config.yaml
n_layer: 12
n_head: 2
d_mlp: 512
norm_place: "pre"
bias: "none"
tie_embeddings: true
parallel_block: false
init: "normal"
init_std_o: 0.0691
init_std_up: 0.0691
beta1: 0.9
decay_shape: "sqrt"
batch_tokens: 16384
dataset: "wikipedia_en"
MLP neurons of a small language model. Each row is named by its layer, matrix (gate and up: input weights) and neuron, and shows model dimensions 0-191. Each number is 500 + 50 x the weight over its row's rms, rounded and kept within 0 to 999. Numbers have three digits each. A neuron's up and down rows have the sign that makes its largest values positive.
After each neuron's rows, "fires in" lists the words (lower case) most often at its 100 highest values on Wikipedia text that the model never trained on. A number after a token or word is its count.

L6.gate312:380485505562441486508525571418442490559457513459504467557421492596498491382484487521476497536455486505508499513493442525492502551571489441439454513432438479491617487501495405506480483497575440546543601524430502522467527526539486511483411470471518496452519517493468462475471563524486548445503496484539537506551460581485514490536417428558488457496496591342522577604483511512419527482472474474491488541482603521508630464474442453483561396518548388532558424471650576470505527517471577555530565559529520568487517415454397532498477606556539545460526489514481451520558491522541550480
L6.up312:465470439540483536574400546394475457499516466376512462413455499552460404366498432543513470523501514487546444550493435447497440499446478488544509504419496512487545494496416365508498524569440507477485637548561420529451458524520554386572486517508451501429513489522522404504399488606495454513484534519537584543574488576499543460394477520458509480493611516438473482519503474507524481453466539497502440552468454568520566549494393495507476450548554614499516512513492467449561468515524561501492491539515530480499576558443410532611436530529409452511542446485568524518502506477520511432
fires in: "other" 16, "no" 16, "moore" 7, "mohan" 6, "mohammed" 4, "mostly" 4

L7.gate459:514454448564432501479541581500592564566473496501461550513433547442481494608517427537526502438493466446431417487580419577516548547486457485484518459494469470499448557513502547503527407518458527399398558394435459518504466484469546537575514464543649514496483443425652456498440523517507561514533562553526490507516551492545488504487459459394530502502458455505591512571550538532427403516580511546502525569515510446492508553447441469594508538476447528522470652541462547491480463517482452450438475440517546393430484513551475472512495529514538611511510582483455445492446529519521437524
L7.up459:516441560563376601520499525498459478515466496402433529443399446507479450595561425475441493420506498497457463524474455550471491494407412452484482433526441492415541539489516600543468473531485522437448578517559544515440521457500494483567506549592466535513492498496541537549505538391487553498433557600595539506529497477450554469556483452491555469548422442496519432515512512561563465591560603535444479540408530489518417468491451496529438456509437552533548637528461509473528505509573421406530513521553550414445567506542426447540557460493442444451511442483484448508437504565478446478
fires in: "the" 50, "were" 20, "be" 11

L8.gate292:541518474525462432487492582492506440505430515493459523452501538556500538474487414581513488555452511466462559471496551521639542526448475516535551452568575479423508453462565553499462552457467488488478518475498479420453470493414444418534458439416424592573538487531593457426476427568499543513592579532540555519532498493495421622454501501469555395489595499515503552493466496486515465500627525519579461510496467466501549484493467468493501430478537497532493469424415421476559534561569481476567448487583483350511515386476484547508497472571507436556539420511520458533578382495432527540
L8.up292:562482522531499474464551463573457471489559502562411589478498470637447490466570525498512505540526488487444561453531585474425507466456591512558452547579477492540446567453411567463497511559480424521525503559575521516550502571573444535434510494531534516586502475613559476524451515517477518458582538473420470455386535559498501558437536491585525461587516518462433525562503505461495464538577557509592523458579450506479552522457398478477415503507447527495420424514575472536534504513511477390519486526535361494580567493476501481573514414482456455481594520631474490498460533549542500469
fires in: "before" 23, "black" 16, "place" 9, "back" 7, "fifth" 4

L7.gate164:463473551465441507519425441508427436553526513526414540433529465583369570411469578448348495571538466552443563575463575518505530513528458523477561550505560455467482537546479532474607485477494433458515448418501471500466538452524459458587519576520523489491558559489495500482419523477426442582469437480423458521437432462445489504527494516491611406516541464496459506487455570546402461459543530531489551463516595403488537515475486504504441508501517506492490510470416497530449666552583494507624525539451505582450529520457505483456497483457435477471518468456510498377501478550516467469
L7.up164:596593430496502540514413499500453498608444481506478565435481483468357565561513503450533534633420539440506487477481486520491434599531473493526452461488546494564521544554454549369540571523560491397514483470453490471481448488556480454438503467438485554581526474511460424514416597543471509455452499576503517460460522481427599458517533541486498539497448479504434482604464545513511427459539586541495483464454526558480556518533464594503462451569464514382494461458411473458522516360481500468500470574399504522544535487486494416532534393499562479493510526500518476582466579472491514490
fires in: "an" 97

L8.gate133:435478493513467508590469484526507463437575509552497631482529453520490503433531424564455549522548423538442448545530449489450481466546583477495369486566510513509536493498450490531552513543516563445530456490546507471485513432535537454493525588447515505469474451480416481452468534494543462495548600521560523556456533620423518522493540413582608527496476415506555498486513554514510520576460440447495415616520496520509586442564439458389504457520465450475540590469480532415507580501494460471399468441469455424549428564471548611541477506447572418552500461502526617457499471485461489588
L8.up133:450527531481522502516557578489445516477501496483518592531597532511502559490421488407480450485586433621473567629506496556564449464582510501491407480608466471526463521475480550464436481489503442457618510476445531480490389442480480422423501538532472562463451474531396529424572534508543405569468500507540509434550495472493498433532505536426492498499516563434501577544494481520426517443542589549539457512487467424564423471477572457473527465599415520507556441455553485536555487553469586586471443554475494501509448430497513506453464443533478457502524446503553510619549426559475441584
fires in: "it" 34, "there" 15, "one" 12, "much" 7, "they" 5, "although" 5

L8.gate143:470512412498400489519554452423584500436538519545479424554475472578623497470540523537450525529519525510508475474539538426473490522521525491541437511513516570505576534428593492457459451356560476463512458444445405506485427522442541469471495526390521507468466507448514499420561471470464517497441443523505516536566531486535562551472462566580488490604579497528451545431454574492526517463451448592445439583499417448480410506501529524509549475465601392522489530556482429498472476551450403525486475550428476442401541419635466556532510468522485498613492519462478575470474551479520458481
L8.up143:571510393499493478490515505451550479449623430572578459535390493539472482416483546529440484484431418506461546554571490374469422496512563539454421481403484421520432456518536449512531529522526461468560414506439530528508609488498528501484444659450544563411515480533483544450594462461532470566473487472431525590521450504513409528521471515408468501472525513519593524434458499531544495487483506553483445541516547532465506401533545514432466450477571548459550465523644509515560501553600549506440467472528477480468536510453453481524529444508523535505539512473507441507400490469574524595
fires in: "school" 39, "households" 9, "schools" 5, "housing" 4

L8.gate72:441554552491469504489592472552495518498477543560562480503529537510516474585486554522516475496399443482536482500498544580450517601515487530446442528518538491566507469494503599504551588511547455446584533485601451446386482586534496504545542480434531450494565478534527451486524552418525517498652486494524475534514551477490504521597532549542440584510467449573523503513454455560518483486504538497490460524544526483478406462558508385535484470486531489536441568518499487420466616441548453537581512434493529456450507455481543519447524510549415497659542482461481496477397506472522325630
L8.up72:403614498576403438546515427401505567555466591468525520510483552526450533584556420555453473424456477531453495446507503569476582388528580474557462528503444496453476457417504486445552573546540469590554525438457541526512453519548531470549492418507496552518493564464483563489461390550524534494393496432535417570509464508460536482528578515516445496511515514586507457576514492552571460485399577508480488547497498509474379508526452494517493517518434465497474514441581528437535476493528494476446476459463556510469637511505380467476545450459502474575543494586513604514515591483506557478
fires in: "it" 53, "he" 29, "this" 9, "can" 4

L6.gate475:593519422500428538545478492422594514496516477584498555523528527548494452463553454491400553482516422451560535499495460515551456497516618453433528546532535534446455536469450475464536435452477533514410442467435455375552522451520550525504512433461552456429537536485439422496420499472550452545502479490479473451602524458560489445586518512487554554503451488476437469569558508531521507429514450507468400474553468551433463430519569446539622505412589543549542544525457568463498516503483502443549448436518532571505520462502591612472569494413481538576572560602503573506426555480442525490
L6.up475:624511491512488532557513500531456515572486539509514548584512473426498542606478399547419530515624421556475597476526528454512412516399491500549502528516504460484462471553535461465542510430530467541445513499586508534479489368525497622482441446531458516498463471543535440507527473496502549468445433547540440422496441491501420631449548630487487569445425548550521522524541479561375535479499537532463419517494465487512477491479497437556457480495447522526547463431330423522445482531551467508516466451531453474528579462459547509525443439476563513484559448519458575516472549460530507429
fires in: "through" 22, "about" 19, "group" 9, "basketball" 6, "august" 5, "baseball" 5

L8.gate274:442553494574390489525452545488553536445518602540508459445498496548471495512487477529433480498490459459504532474439498496449482486528504434459568506476515569524500489513492560590511443430536507493542511495473474597530527458477494497525462513582518545477518571515521451509389571383515471527548428420455431383528404596592462474600456478524488450512529451436507565460520629474462420484483597327531568481551462430484568495474474508496479474432453600523525542473548449506531440518545556412511536607552479539402479486498493639461485460487454507467514466447489488411529494561523477492
L8.up274:488581602533513442443519535560465554456361469613537479591508524477460527577454411513463532488508529486458536529511412443455405446465436591551488489494561433446490529502525529523448568506531541473477486499495518429479613528551599513524546521511467498394635444487539485540550446466544508468494426483540410587507428548516466502463602489484506533444441408483474489503518487475466569496487530536532456511533516460508485470534565591459409401464516545508473494529486547461538518498460412505449582375429499498496399482514536534494506476503534487500417556430364585492504493435495504449
fires in: "united" 35, "did" 7, "states" 6, "distance" 4, "division" 4

L6.gate122:484482465446425433550544558537556500576447492512548508387549582525581409490566593467352555451515506494538504513448465347456467507554450487562535501433451552494563523519478489514572515505532448487516464473442505530426520529509565590524486482513553463532492426543624474431423549480453476569566419490492464524511461570380403477449446462493580430446430519477510546521521533526477530496447458523485523600487564495403418523556528527441464689489535545500477462477506474540516512518545487453416585485522498477501539403443514514460492481444465532542475485541533478476523483466483494486
L6.up122:598535471433628525497484461531560487496558500511560601479455415500554608535447472551580535464493490464424582438476461490453549454388544430525569508495445487502577537492607518493538552493512451557453496472551491484544501531501501448487520518455522466476485540571414515557487496427470471447612537506448507589463518463610510520570550586578546498539452506574422557509483459543472503472444448517556523554446534388556415462412513436481546532402480543513498557475547466479505467447520430535430450413470529547455541424444507500458495421502527481503478530572531515495530498591425371503
fires in: "through" 42, "throughout" 9, "although" 6

L8.gate22:560538488533519504518500520400450451434516523545507520550423485517407390491538408520515424548584490514517457564504520531571473565610492463379551521445551471520449569425500595439484521527601587538538503414504501527531502508580509571593419485527475533545517526474518444489509533507550414500482434433505478441455502486490581524451441520514479481442509460520513546493466557599475520545441486452485419540462482534361552483462607440441440483495414505515563542446478522558580443431509579442553455469513430517528401596495500470481563497434546440448501500564507506459457587537455439506
L8.up22:431528504459487430505525590523488475463508542574522514483490463507506535563512470501578496619508377405502438477460541471581529520535526631559484421524541484499584530489465515440456548494560414522526580570553484397459520498474568555582477408403565525472559542533475463432557484594505482492485484501491510454443542470509549486394457518537436522442456467510464475494553487590440551458505494394534494541526506498482539468508612538534455519563427624542448591424499502492445532511487490464403535492580455535565402585504551426590553506485513548506512447523520489465539442561500431448
fires in: "school" 32, "social" 6, "association" 6, "schools" 5, "always" 4, "although" 4